Part of a small language model's weights: learned positions.
MLP neurons of a small language model. Each row is named by its layer, matrix (up: input weights) and neuron, and shows model dimensions 32-223. Each number is 500 + 25 x the weight over its row's rms, rounded and kept within 0 to 999. Numbers have three digits each.
Before each neuron's rows, "fires on" lists the tokens most often at its 100 highest values on Wikipedia text that the model never trained on.

fires on: "N", "| ", "W", "all"
L11.up861:508497494506526535465515499510521510474529490514468520506488533486496536474501457475491484461477493496504521432522551514543517475506472482470494484483480484473498465486498493461503510538535517513481510478469509473450478498486481482458503533490539498507515483530505513498514482513517494504443485496532510467491487531519545445488526488426482529461463496460524526473544470517521510504511516517469515516509514481485488505481508478503479541498518481506490480522512462521469499502467458519503476500484487466457534513533596511479493541501488497519550516516493484536530530444503491480

fires on: "-", "in", "mon", "| ", "e", "on"
L12.up618:507527486469531482474529531506505506491515492494519492511538544534551483497537534477464487509465479498500577502498469501482478476478463474493453480462502474540554526503500509493526518534517489471528493478447503476501532483461487527443501520469523452501499477475483489483485482486495503538424510506515468462513474497478522504475489546486510539484459514532496487489515499502490492514552527533508518497485484516540465509479469498511526509497430511452508483510515504513474506527499495498493501511499485511509561490468520495470559488518481540508538517504450478531506526493504505471

fires on: ": "
L4.up306:534486526469482440486515499518486530488480447493483512492504517509496514514502511539440463499500506511524524501499518456480490467462458504474486465520525492534480487462520502484530486486510521481504494459495462488515523528470491520478496500498502524458487500540497509502530506475487494555523500491522552490514458499502503515469480509499527539478448493512532519519473423521454497457494489553482524470503505497517492488503457521505555496548468505469533562499528483475493503478542496539503518523504469466514497486494500483490497541504527524499527528472495491499542492518490499509

fires on: "'", "li", "ti", "; ", "u", "ri"
L11.up762:500490506443479475521521482476444457475511521469488534521496512513509483474437522503487476503487541524523509522549520476535495497509449471510472440506477511482477500511463513465480535466479544505536494479479545513489498521499491534475526512485473485520474492498491505531538489509511545518508475538519488518497451468531509519449488508480496501481487455457436512487519499505499543467498529501517477518526555553514485491517500467519487524548478504504529512523465465483454515498523521524494497497502515478482490484499533516454482496516517492518511508511492433472524537516494503506

fires on: ": ", "career", "Career "
L2.up475:514525490483488463540517495505519528481494465498496530531500494488500533533512474482485463470485438499497496485500516487498556495463449504486526505445489490502536528485505533494521508534474492482509453471433501482485476509520491498533543466491496518486473478519485473497553492524484509508530512457514509495469487466495494480477468526487546522509468476548503468490488471495444506504476486492526525498491530498518482488517454489460549504516467470473479516503515477522454501534504551505498520500492496456518488479490559536467504521516557532541515511492485494474499485477498474510

fires on: "ro", "ri", "li", "bo", "le"
L8.up340:534444463493501468488518506487505525484507493492481535497530499468492491511523534528533472489509469493524498497542467485520513493556515448453504446506500488507506504497483507479494497514479560453480465475470552472497486520483486499467464532474450549516473526508478514513505497515505532505514492477520493485516487497513486500438507495480522469472488465507494529481474508517499529465519496538482493534526499534499477461513499544528572499486485490531500498466495518481456521529491509514518470492474534526485517475522538513511495479474487556506540511494528458435506503504492470466

fires on: "he ", "n", "all", "who ", "N"
L10.up547:521524523479536475489519473523523518518497474531485510491557494479541471512568541450504509516533504492433488494487509466499507491485468535470526520500490536501493447501478528498490504525503506504528514537489485485462521482499483509451460500458483527504514499483558487491479508471528435539494484473498500496480519529504526464495532514495503467482483482471559494450533473517513503520509477516522516487465507485453492483467499509499526548495488447474483474443469510499504548507506466470445504475469484507488474542494544518487516474507499485512528475547519496530514492441513499523

fires on: "where ", "between ", "| "
L2.up876:529493474514477500546514492478519490512508477500515521520490511507455471534486471486507493441492494511491530499452496513496470527506495506518489477490464500576535523483516532478489500502510497506507487489484522477473509530483499501481531507512514505497507480502528481532500470504474491465468463519515487486505505508544532531487515526472507493458500502494497463462484478532491532479511481493507478531501523500492457494477525498512492522503447477461472549538502460517522499526560517494469472496540505535525505479503487532523499529483525512560491490494500482448540519492459444535

fires on: ", ", "would ", "will "
L9.up322:483468449452508514514505491515542494512482504511488473527536543535477537521488512507514499503433525475510469492501502502540490474533509520482479467513534522484502453458492568520516509497454517509456517467414512495512509527503498544440495501465474492498489515462510498535517493485491478482511463498497514501491500473500493507488511452519512509534537458487483542449507484513491513496506516466491481510515472522501496500519513529500500522499493523489518473527547489546485505550534475521498527483480503515493465480477505499514553501483500507562534494501467470516506497523469502512

fires on: "es", ": ", "ic", "spec", "ac", "|---|---|---|---|---|---|"
L8.up374:543501469480532452520516514486497517507500492510514499501541493485523517508468512514532539501524505493528474499522510498519545483470499468460477489474501520521541479454453519481494507494483504512531542511504555493530502516497506510479487524457512510442482459548518478531508513491482516520533509507516530478523487486555557496508466488477525506462444502498492527537458455519512515478469514534472472477519477490505491499504476498497513504538469460464486500502515463502529465540533498507461482472512429467505510518473516508491498505511490495521471521472482509493497478500519478518

fires on: "; ", "| ", "— "
L4.up261:503479447474511483507518508485555531513493431500487508521512520508461538510532499510516487481488527506545522493504495495487479491491486495462511449491534504555539555467482510513504497538483520557506478487468546473484502530487471482466539500530472478518454505522489503503502490527525512535485507492525493548505516492512517534479513525500511501498507460485495454440485513537468543472490501546503512526511457488501462473515470502497551524506499521479437514476519475486508547525549550503519496491501497541525454495511503463496490485479493540513492497488492488507494484490488473513

fires on: "-", "e", "u", "h", "é", "ce"
L8.up178:524480481466455501473521506512482497508513505495527467507481470521467483480465508475515491476532472474501528459528470488508446501523502468487473519466499462502546557484501514507486466511475485458557525485482507501502500507491509493484492524488532522454428523482513500517483460500479457512512493526532501473517496510526478485483526494503528486502503504523472558454505488505499493511471515552518512487475512521533482509445517512563513496502459497469498478531543529463504551509525508525482525486502482496555473505520493529488524527502549527463493489529484492466487566487540488519

fires on: ", ", ": ", "), ", "himself "
L6.up837:516489444468499511505501501489500563497506470503496510519509491487496532524487492490505475512450512519485509478487512508544537459494533517498480437501518547551490500475531518478518491509516484484485497477482531516502484517508466519452511477503449500468481525496514535513500502505529512455459463498496544540478525495519485492491488482472543516487491483512508478458459485534490500461489525496517514515521485542486484509523496507516501466513499492495468510527581506473513525548536491491516490475493486478507537509448471482457503491506562543526510509510449478508521448500456511459

fires on: "| ", ". ", ", ", "; ", ": ", "} "
L10.up706:515450486545509523508510546487534544515520465494500502523484499506495517525548451509495532472493538491523539534521505475476503544494485502462534479513506509560553455484485474502552536506494508494506476491468519509505526544500505464495506489487440497486446519493554438494491489462484506555471451482491461487514473499510512514472523511488494499490475483480526514472476515546467515491495510510501481525515475500533489509528463528501484461500470470493480512439467481486487510510512554503487463479481505496519449470497549508515463528505479490529507501498494440500514502493498481488

fires on: "me", "the", "–", "ending ", "The", "es "
L4.up113:536491511510509514530507529476483513506509486481450469515540502478531496466547535461495495495506485498497522500477525471517475438445460508488484480554526466505526479505543457501562459518495533536529502494470486492510435517495512492469488513534505504496512552521513509529546521485475493554516474495504460512534462520482537470511515517489522555477504507492507471502519518513497494512514478472488481519486484524527475473532530486481503510478512453498501477494514479473509524480495516522478482511474505520514498509490542513513492504539481520474506502503458463495520549504481494504

fires on: "u", "o", "Mu", "No", "vo", "- "
L10.up202:549503460487468504487524483450500502480464494501496489518502478494529523504515519489491493502512526511490508526520542494523484479500497479514489518526498465522472530485484544518500487529454511511486515493509492490492454499465513495453483506526455478463528484479503484493465505477492467549526505477487560509524449482503554469455512543492557490458500477478518475457453479505504544507504467531469495559468526560512507505517522473449479463502445494471509538503498536499493527532522529503526504542488516485461527491509497530475529481497488537540515518496481491501469548461502498494

fires on: "ing ", "-", "h", "/", "ed "
L8.up450:531479513532493519556517465510486467475525457490508508493476506531497461506498457464473499490459499540534503447516509468476475488559481512503506507495483514522468507457535518487474472526507472497504490464503488515480472509506484484501480516500488521503474491524506472522494505485496446493488489520508521527501520507526516459510475489501479495521534481455421482491515507516498511480459510507542511461493508521492471471479516513492515516537451521472499491496500501493521446496529496500506545458542430518511493500459482535477515513512491476558508466547481462471502519460508471516

fires on: "u", "o", "co", "vo", "ro", "go"
L8.up325:555471514469480496528500512501536468453521492506485523507554500508532568517530501507438499475526485533451511483517503465498453515517525477468511483514473505482528506469518482529539496532505500495561485506505534474515489508507494472469512554531506448478526511469462435494489466478493536529510493487499491515520479475524529466486515505434519537479531508526469475431500502519521531517541441479484458520523525512478511522510501472497487486502479487500498535488516495476489519475483481533487485497500486528470501497482489468490510487498494490506475519521468477503488531487502487462

fires on: "of ", ": ", "time ", "time", "| ", "old "
L2.up176:513474515465519493548511459495535463504540484496482585491498495472487514513502469485462494508487500491484488499488513465495468477493488474494534458517485512544501502473518535503502511500496533502475500501547486485511476547442508505445535491513514510496487474527543542525560502514497515499488503503519538534504513507528499558477530495444531468486506508486516475461514457566477503499497517535512485523509502458480486488483470526476501526563500510484516492487551508501526465530499465505486497502483497471516460487508482515498525503453539539520490506447491493512522495531499461520

fires on: "r", "en", "c", "ch", "g", "in"
L11.up868:509473503499536534527518496516536476513461511526479522512504524494478470499460491496515549495501533489529521528484545536483479508532499553509498473494470545477520505523493530478543494514487467490483538455520470475527477479520499464457512501477476474511494465480521540490517512472476488505479492537531477514492411527546485492480484486519551507490464501499468480482477521509508526504496515479509483484471471486516485491475498473521498481487504493496493522487524526472494471500520513492463517502529509465536494505512514539494533497475484517493483516479468484457526560485504511510

fires on: ": ", "–", "202", "201"
L4.up19:533504479504514457497514480533507475519479494535469524493504520513491510475480498524503488532517466487512505499482518478498501487490496453413509457494486518502517520483501525505538506465530528475486497477506497535512449530468506521513518522540501527486458530542560504536552463474472495465508477535533486507501510486537541541429497517508503510508487472461521520490485494541501529488494544527483525506510524481467467453500478493474498521521491521495547488498531508486522479492505532527500488514498469485520470519510496533510493553509519480496502475491496459518547477534517513488

fires on: "between ", "- ", "sq ", "/ ", "human "
L2.up11:470505498525460470495511502507472516483512472492486508497477465476511520478508489493468477504442474484531541485497491518479475511491471488494489496474470500524523560511503491532462518508515487525506480477509527536501489530498495489486551531508534505497527440518485455533488527493470492539496484490508495511512492519485544499445493536478495516467491501492543535525465456528490526510470468462561508497485509540459529460494506532493495510493451469467501509473543511540497561494534489506514529478540472515523562514446541492510515479454486493532491467499484510485494502521522516498

fires on: "w", "to ", "c", "W"
L9.up713:491508463456474483486517500495503505511493510513507530527480506473467518468514511481516564494491505543490518503475499496540509419507501463518502471554528471510533477483522510501523496477514494504558492484498478494436521481503508488490495513474496496517450501534497490527451453474522506486514478476507521525524471525494507484522557480518543487520523502476509523463514477526499487510451477497480512492491486533502469486557495535481484522484522473459471500539540505542517510544554472535513478465497468493543505478499491479504486508550540445484497501526459483504489492503467485520

fires on: "en", "ight"
L12.up9:479501505510517464528525502495488527489488495511503508472544497488507479508478476468460596495464501491515546526426450488524488514486486473506487503520532512498522485478470509483512520529501498512510508479508505513513478498509453478489509470465537469500474471487538488519550520475507478491517502481518518534484468543512481489480497489499501544469480507473522513491510483495505501483500514517464494481414520505536488520492524441479478529527498494498466496486472493458494506500523480499435527533528475482543485514520507547453518503520523496465464507520495526464530544515473476522

fires on: "/ ", "and ", "Original ", "set ", "- "
L6.up754:542542456475473442495491537538503530498484516469497534474476514490504527507553537517452469493468497463506501502449486497476482444477488521488513481501506539499499527484493500494512491475500453512577493518485530498500506552509486461508524524493508506476522475516528498516525461499510503501495513501485505510455525546464542487488492507472487468536464484515517488491523482588499508461524523453476515502487491511466501475512470505500493522515458492485523491515516494525491546496478476500508536473548488483478554497488485481512482529489490507544484512534492477484470500497486493503

fires on: "N", "n", "+", "p"
L10.up753:493531484410500501497521471508522500485524458501516507528555492451493508474488483463470508492475504541467500499450502496499502472491499522479508514511495462486504472511488473498509465489506491490545494476513478494484501488514474504483536507443508522503486493510487465500511466501516487495502507494505517517495520528490519442504539509485501519466467518467515490486510487520505509492506524495467566500456516534530481523509494496451459505539517515484470476516521524459500514545532530503481482520495445548479488511515494478478538496574498482489508521533490497515535499491501454485

fires on: ": ", "ain", "ity", "ore ", "Arts ", "um "
L4.up99:474490496483488437517509473515484518479487509512488470507492487499481512480516524490510495497487476509528486525504525454491501504522443497488496481476515491487535550480483516520460500467495495507455469508457478475473518505485491501517513465523512552489528501537523499509533509505437506534481495485520523498518478475508556505491465505470569519524499444547455525527462515517475488497463494486508541489498509478501500487502482551492561489533474510476502520518499540536509504541495484488484479502459519471540485491499502486496515511468525547501529534522490513490503451470505508472

fires on: "in ", "sh", "on ", "w", "went ", "to "
L6.up506:477418496453524488507502521472483524524491490473454494473498476470483554502487521481501480499501502525565518491451463499465487485488510490502520528529500499502558507464511470502533469493477505546496503488483489490485524511496448461510483498507490499500476460522553498499472492491499448526509484480511466511525475554510501522503532562466522552511524500550505483474478541537485519526473501498481505534492546489507485472504495545470511474517492517491478494522555479521501493514556465532503454499493485544523503477484485467499487482519487500460523536528473457507503474470510504520